config = dict(
    num_hidden_layers=9,
    hidden_size=256,
    num_attention_heads=4,
    num_key_value_heads=2,
    head_dim=64,
    intermediate_size=1024,
    vocab_size=1024,
    hidden_act='swiglu',
    norm='rmsnorm',
    norm_place='pre',
    norm_eps=1e-06,
    positions='rope',
    rope_theta=10000.0,
    rope_fraction=0.5,
    qk_norm=False,
    attn_scale=0.125,
    bias='qkv',
    tie_word_embeddings=False,
    parallel_block=False,
    init='uniform',
    init_std_qkv=0.0369,
    init_std_o=0.0369,
    init_std_up=0.0369,
    init_std_down=0.0184,
    optimizer='muon_variant',
    learning_rate=0.00686,
    lr_mult_o=2.0,
    beta1=0.9,
    lr_head=0.012,
    max_grad_norm=2.0,
    warmup_steps=200,
    schedule='wsd',
    decay_fraction=0.551,
    decay_shape='pow',
    final_lr_fraction=0.0,
    batch_tokens=65536,
    max_seq_len=1024,
    doc_mask=True,
    train_tokens=363700000,
    max_steps=5550,
    dataset='wikipedia_en',
)
MLP neurons of a small language model. Each row is named by its layer, matrix (gate and up: input weights; down: output weights) and neuron, and shows model dimensions 32-127. Each number is 128 + 24 x the weight over its row's rms, rounded and kept within 0 to 255. Numbers have three digits each. A neuron's up and down rows have the sign that makes its largest values positive.
After each neuron's rows, "fires after" lists the tokens most often just before its 100 highest values on Wikipedia text that the model never trained on; "fires in" lists the words (lower case) most often at its 100 highest values on Wikipedia text that the model never trained on.

L4.gate609:157129112108134156153106122139168157088116147130105113169136123121154145107148118119148071125126112150160133141115144162055122152113098086167112123121151108132147140129121114120108086147130140133178091117139129100128144155126155168150120123113114164130133121122087130119153132142158121133
L4.up609:122147159123158140146108091130061164180111137144125135118141140096132108146127137123155132124176121097173110148124159134147092164101124111105110092143137142128155118102161133112153129110098108126127141144103126161161123102157143163129138104154161134085171152093138185118139087074113111136
L4.down609:108109140130137111185065116146133100092124089148128121127127136166120135130142130099149106100089117144150139099153117152095117150123095092153147128117125111149092095110135092117120148154144107154132142113136139098152131085096132120146103136116108093129125129138126066108143107107118147174
fires after: " h", " A", "A", "th", "h", "ak"
fires in: "as", "however", "although", "how", "if", "while"

L4.gate137:135122141150126103099150133158142126105182102086103120176139115137134169120102147113122073101134090149120097128082151130152133130109122161131091114126122135120163110130157153152114161142110121114130093149116110107112146143123162126126127072146123144153082140162140153126133102148125142130
L4.up137:142138127130130115132158158134128156163135166149088134187129113111114105111111163141151137163153131114108084121113108093138152112094103082108126114185153122124114120143144084180145090089125143110102129170098101100148141180157127095147099118123152154133116101162138102075138154123113102137
L4.down137:138089140152128181108148143114127132133108111142121117153105112114153124138160134112125126098108127106137141103107148121143103146122135097171123100130093149103141116115101134147120151115139140140161131090084123147142120118150110136163150129110095106118113166117124094110143130116161112121
fires after: "ing", " part", "ed", "on", "use", "ell"
fires in: "to", "of", "and", "a", "as"

L3.gate756:139110097081093095154134155129118141153121115101140103110124090128127113097114151132136138118069119157149105120135135124103140091108141141142105159119139091136130095185110120126137143126160145167143143165180156091140118133097084195083112155119158127085155132139083132128101119151124130184
L3.up756:160119120136109140130142154113148132151189129137168115133139134126135175146186134186144120123094131130100129119112124151121129110126127096178152176142157131121159089098102116141137115138120127125146126171129164107147115104154123175115155163139116123083161113137134126177100058098136127126
L3.down756:101120073102137121134103170101145145090172159109146135171116118139121135155141146148171121131090107141155109162146163154134148133167150169116134143161162125122112117126148100121125094145177131114129157135118170136104139145152113136127143145159143132085124122158129136163159109131130167136
fires after: " A", "A", " ", " W", ",", "he"
fires in: "as", "when", "where", "if", "whether"

L4.gate246:137084102102125144101127128130126066070150119129127126104119134122145131131127149136145143170116125130124118152115102146152133146105108140111124130122211159170092129108132126105148141094137100183114123146116130162105117114137142128123128120132104163152127121095128127145166097103124131136
L4.up246:140128129143166120113115144116084150140170120078165089131106150154105171119108099153108131086190131163153111129099117139113116149160164135141119140134157159168141110113095169121141153142119145117085141135163134126123156165134099165097142115179109131101150080099126148124161136117078118124
L4.down246:155135167125159150094108134159153192104150128102164140114198135132150107124164129158149136130121087093112148155160136183121111112107145153108097123164115119119138118162127125111118165136170142111131129139133137128110167177138107127135150142102160124109135187151130113151163167160161140114
fires after: " is", " was", " the", " a", "ame"
fires in: "a", "second", "secretary"

L3.gate757:101093133134102150117134145104143146143161169112135120096136160088074129137120165105117087149126110148165138115118139143102106110119163153142113114123117133132135148112090170112124107074125145104123139111112139107087157132111112097109094133119160173128141138124104094112137122087155120126
L3.up757:172115125119112140108174111145121121147128147156122099106144144121140135123112127141126123146124093151140124157111105183149115126137135130152136173105155083099134104114084092114111116093141123135143138115157129138146182131147142134166127124089126109115076136141147097087066137118110172120
L3.down757:145133119150193097125096134092157162156127131133085116167131149130138149129102158110152130079139127132095174159163163170090167148127126129156138127117124136092164136168151095118155097123159171125166171153145108136092080108142165114114138132166136122102093125122093154151103142101093151114
fires after: " ab", " n", " with", "he", "ion"
fires in: "about", "near", "that", "of", "without", "whether"

L3.gate673:144103122136135125134116100149129112156114172124115140129114129135110106171105169132131117155153122124119147144109122106081126132130129118087124100117118173084122081107074131130120106191151142110120074141168105207097105139114150093114145115106117124130104115098133152160186170108160050147
L3.up673:123164135126120140130147141145074101120146141099110124083108149105145120076151167125061079177140119160091148130099111155144167120093113129132130102150163124084171143163123125111143097127148111107150073116128089133108084085112138165126120136088169115128129100096115103147131104117124141176
L3.down673:118095162131097147125157110154124125146110153136091101113106129128126118125136115094137171137094142136127140166090121101111118106122093117109094138106154105103139133145117108119112126154143162177153110101135131166107111113141105150125148130130107118197105136122153104116112148136142147130
fires after: " W", " In", "d", " in", "In"
fires in: "international", "west", "middle", "winter", "northern", "rio"

L4.gate607:104160133155101104091123134158146105102135127093125108117080158125124127100110130150141136146116147151108170162154094187094114143140126139123116165132100179124143153150153091169125110132125124118102114140164139125171122102146133172152148120096123129135152133141136109110130172126121127156
L4.up607:106175091146105105106162107137184097118115158113093125143128114138133154137102139124142095121112097139119120105134080156112105136137120171118146115133179158161160152151146119128138110119128112135132134097125137119138146145119120119126075088137082117088158129172146118135083121151093145169
L4.down607:123171152147111145132135106115136131131118114173115139116124115138154145133135141131151156127115160085128120121093135102125152124081116105117125106140155109109169102116136116085177112121135116142142165106142163141133115152158133126145152102164085136136125124145144118121152115086144096112
fires after: "ed", " was", " as", " bec", "ame", " is"
fires in: "the", "as", "became", "also"

L3.gate38:097170128154066166081163136125116121136110135133110158152133162109121071142090143150145145122147148159108169096135142114124108137123082137108118145104146107131140087109084159122119085090110108121117084126155111154126153183089108163092101108122168100131141094136162149108114105149137142139
L3.up38:132118136094132148108186158140138135100123160133069153147149155134165131084108145133158126102168073132099151163166117109158095169144084121137087114121140125118130082154136140110095129162125147147091154122151150093111149150159140145128150105110155122117173117116100126132134118111118111130
L3.down38:111150142142148111179130151127132135119110122115144152127149126172127133129123136155128163127117130107107107130115205161125113106128126158116132141180136148141126187098135128141142094132114155084102107114144158077127111126092127079176097119118161155089113164164166117099121153144127121132
fires after: " se", "p", "ing", "raph", "v", " the"
fires in: "several", "to", "responsible", "response", "non", "third"

L3.gate550:128122157104131118117105133117133153116124138106160149120092142159113098116132129098153091124114132160154125128113164140103164132120136190115128152140141123160109116136162137136141091137193077164113128155111145127142164107157141171103122140116173111171173158124165141099172120165099152127
L3.up550:051103129100159119093123089128130117135101141104114112132092112117143138121108119178165123143155117149102145135137140104123095117130105115122089105083124166106129117162159102121115084122116116166131185155096129124105131137106128122122134114119145104152087142149136079077139092149114128136
L3.down550:149152118089158080153107093106126112117110129134129144107153132141133153116112134123157127085121127103118128118165110120114113105094160065117109107118134134137133113143120121106095150094062132126113124092112126106165104151141121137115144152138138147146165139129099125139113092114101105130
fires after: "m", " m", " l", " the", " le"
fires in: "most", "last", "only", "more", "almost", "least"

L4.gate965:114136139165157143125134137103132114131138122114161130123106107142159138125143133113169156108107095151133153159134144136115126093130129154123162128113106093137102094181093141074130139119123084130090122133143142118172097100097137141136116102161145117127192136127145123116113106159120110082
L4.up965:110104121123116125104121074137126133113110101165142099147098140120142102140118134099135133114166136139063086099108117132147164145141149132082134087151081100102136112156166095109102145131105162127156121159129123162121125127134110158166131134118136087151133128115083157130156139135136109157
L4.down965:137088134153143120135093149100118134156154149136128109150111150089138158082118151126138132115154105125105125138127133149130122152146116081081122128135111116112161131148138159148132078139059143073103101148072107103137141148096107163120146135075108116125094143150109131127077120128159122155
fires after: " in", " ear", " f", "vi", " l", "en"
fires in: "the", "first", "s", "early"

L4.gate298:157171148121120153103135138103115079136090141090128110163140143118160158169135132131116126141177120178167189104129153155120173075145096163151118122114108115074167096117161154106144119116099145132119113106092158163164132115123137152170084085111083138097151138115087172101133128136120117136
L4.up298:145130107147135129105134123148144111142134123119145160117129145169120123132133149147119158121091171098126142128133163120124139111109072155113137133136141109200120127145160088131132165068113141187121121095124118142131098132124096135120121118137141177139127135119107106080152118132144128094
L4.down298:139115103142147116121132183148130148142134137146150131125129140153151090131148161124154124164140091136112111114153184150126131090162091137167095127175125105123118102171118152141130143084145126146119130133144160124125136127152078132126191112113150142176104136132113135096151145122147113159
fires after: " is", ")", "A"
fires in: "a", "is", "american", "was", "an"

L4.gate134:107156156108086118144161096122154163111100139086099130155127107124098155094108124099117154086095119142154095130141127171143156144103129139134124112092103102084119071100141088099167125136143111165108130114153126081138112124148119116146122100123132111108092142123183124127135132159136108149
L4.up134:108124125131155136153094158147144092122172123130100113161133118122122136101195139106146126126147130142115123115155124103130134154106127121085073130126143133161133151101147119112109112150135103145106114093112161112115135097146094156125090107111108138109095120124134141174100150123134110096
L4.down134:137091176110099117113122102173143136097079108137110155110143119132150131113119083084116137110099063113124113130111128152091114145142111141175112161097115129093122108140111144124118106099139128102163122155131136103160133121148117123130109090147135092132113131142155108097110155167122116130
fires after: "t", " wh", " an", " e", " h", " to"
fires in: "until", "however", "announced", "toward", "below", "what"

L3.gate863:146124144091136108097167092144106139112137129169147160107097136136120105122081155100132150088138110156119156134098086089117194120104150129150157135136065103126125132098139130148098146138105191098111143120111134137137082125162108142114156131103093102142159163144094101115111104101112080119
L3.up863:158118127120080143166126106167114133134141147133090188134111111147158152122080181136180141108118115147100172072157137123092146132124096119136120155148119135147114152087093115141105151168095163133130149113121118126151108153126161091097141145143092155114149156082111084107137112130127101109
L3.down863:104094110131191117145135073129147143069126165137164078123135113162081105113132141101102130110106137136112114164098151129114137127097140158074131150114107093137127092127179141169088133146158124123118144106133164145151126120156105168157128098135090084179139098171184121115096137116125114156
fires after: " g", " j", "vel", " with", " app"
fires in: "served", "just", "within", "appears", "goal", "development"

L3.gate18:140124116091058121114139143132173156113107162105124117116112159147140149126142138102115096146159116130161134105174116124152130126127133121083148149133154130093158107145116137103142099115167147157095154142094132141102105188098090087141104135099128127141124112137155127108139128161126142154
L3.up18:120168141101142097137130130120131124151113115143149083089137095100125116131095118141144137117112114122079145116104111114141123146123105116151092131106143087117107127184134095089099081120128110108114126137153128118157131150091143151140146129117146111122101131114109164176119090119102154098
L3.down18:096106081057107112133125154115148147148109077125114122101144117166143183130164139134107109129112136108156169144119161143115147094104126127135186123178117117106135130171147139123131093143139109146113138081112149125127130112156126132143155067121131116125121146118083130131154120139108127117
fires after: " the", " m", "he", " l", "g"
fires in: "first", "these", "only", "most", "then", "last"

L3.gate712:176147171092136127105126150110102155138138106140122160142140119154104154135141156121137130117115123109170149152101183114126113139137129154107101138137120151108139106102120135126121078152089170168105104143127156123106157125132122126102100108083133179124099092091185108129172142088137115117
L3.up712:120148127117148109126081110182146136169105119150120113076117123132144144125168129072140107122113148168141142095122164099142110122120158172161115133118125114161142101127117189127088116139085178115127118145125146110108119137130083136131113164118130082118095119131132145147128133186122129154
L3.down712:134173116145140097092113132130128124125131137111107154100143157205159144107100145149126080120098143099131128140158137143115112093101159134127083136096160142133106102154098125090138126086077149127123123105107111073170160163112125126124155147119140142123150117143147156129141108189129063124
fires after: " bec", "ver", "in", " qu", "om", "ight"
fires in: "became", "very", "more", "becomes", "become"

L3.gate656:125142127128137123128117104133132111131109137140189113151111103121154124109154134126089106140122131141127121131197130173101120120162126170153095104118115093131159140109089119162099152106087128119141160132111134162157121138152101130159117131106150152117108166079099146078103122127131075121
L3.up656:116144103174150106082156131104141145109094111108145143122117135115132079123107101119099123202136145102137119127117149119187127091146130138164140122086113111166167150108077137152065123147092169105143144134143116143156126112116099133087122135118102134155097114096089167162122082103199116125
L3.down656:154170089158093156123103134154121111116168127100143147150153135130146081140098180098100170112115112116156120136125099136153113104119145117085150101104172096152116117122134134140118124125075140036103126183148112109111096140136145153146156145148146129119118115152106142138117130170091133119
fires after: "ry", " p", "it", "ro", "ent", " O"
fires in: "of", "public", "initially", "scientific", "operational"

L4.gate372:136109103134126157143125113119094143131099165103157120105144176088138110123127111115160114119101143135145120137093133095125151165110161122122141129169126102144138123120111122132131104102151159168133132113163168137075107120158118165129167120117175123127138119142197122104100154175127150103
L4.up372:110108122081127123093130100135145137072124143178139145128149136121154136153125120090169126193136107153163122125141108159115129121123128093126139106122163155107163124133134158102130140127213128106129119132114172095106148136117164128150099146104130125115097101133105134094109141125145091111
L4.down372:137156091103159149088169133159103126116131121125142139089172126127123149124124117145104136120173182129182103121098133109148082123108146122160143117153122084136147113164131114158130128091111151146143101146152100143088131142113116109136177151138160136118141125087122153117114105126111122151
fires after: " I", " ", "I", "th", "\n", "us"
fires in: "iii", "ii", "if", "iv", "although"

L4.gate270:131148118139134112183142142136130125086113148156124111154093148125128073136126111129102148138136121087126147156104135115142098165131100145181134145124134104123105120142161141149095138123101098113121110132179127165116082143096120115120162126138129097109108143145125129124153144148102154139
L4.up270:152121119137121108161140124137115113124061152118116155128137117133130083146123101130120122130115118129118154144125105132144177099082104129116142137163110132122097100121133102140143112112140153102086134132168146154165132138156079106176149143127136116120148142158132131156155154135095155144
L4.down270:139098144161133145148102133122133166111114085148135143129116179124121155163122170128121089145153124078147137119111116100104175079141147119127110140156125101122111114129117137149090152149110110134178181149160163147156096077127132128148161134137139116140145127134135150118124124093081131114
fires after: "ed", " le", "on", "id", "ing", "oin"
fires in: "that", "left", "joined"

L3.gate308:116120113139137080105116124106125127150144137117126116123118135159145159131113134084135145149128103144109160138144151129122105154109105167110139131114128147067167095114126152116116108134135103102138161078131110155124130136121152115113096049149175179108136113142141145106192110125187130132
L3.up308:118115113166175086082111134157071125160135124112157149151090114150128151128140125140133132097147128102125170124153140140147103149114106103114123141111092164167120125167160116119113136110124137115099142133136139146100128153132115110133085136168149152121143130111137109123155141132173152148
L3.down308:098142132125143155170130119150142106189146120128093103133136107124124113151105118117089115163100114161131116142172151121126099136101137135133156123136107133150107124163151147121087129118093135140164154153085105094176130141125159151126137118132109131147101090116127156130120122166098166137
fires after: " se", " T", "v", "se", "e", " It"
fires in: "several", "television", "tv", "season", "seen", "its"

L3.gate872:111114127142142156141130143104145123165081123135152117120142145134130151139123103089118108112163121173146157141181137124125099095121132119128116129150120166134147077101171121119113141118135118132119117114151109127111095120158118164149103091077133116151155135107133129108094094165109097166
L3.up872:134128096146167151122137123157141107167081119120122118100139134157122138092139183121134101143179102143063175104120123132146123164131138117127116105103144117138135159127147147172102136122125131122127103168155136129158094126097126132143147107153114159127108158124168115134141115147098110126
L3.down872:127123133129141119163156121137165113158134096176167140128130123086136122093136150121101128101114165114133068145123122144097157090101130108124105123132143172109082101124121133119105143112121101166134146053117095153128097121134126158150149138115145130103138120085124168115133082164159093099
fires after: " b", " ra", "ear", "iv", " r", "r"
fires in: "research", "railway", "civil", "railroad", "radar", "bad"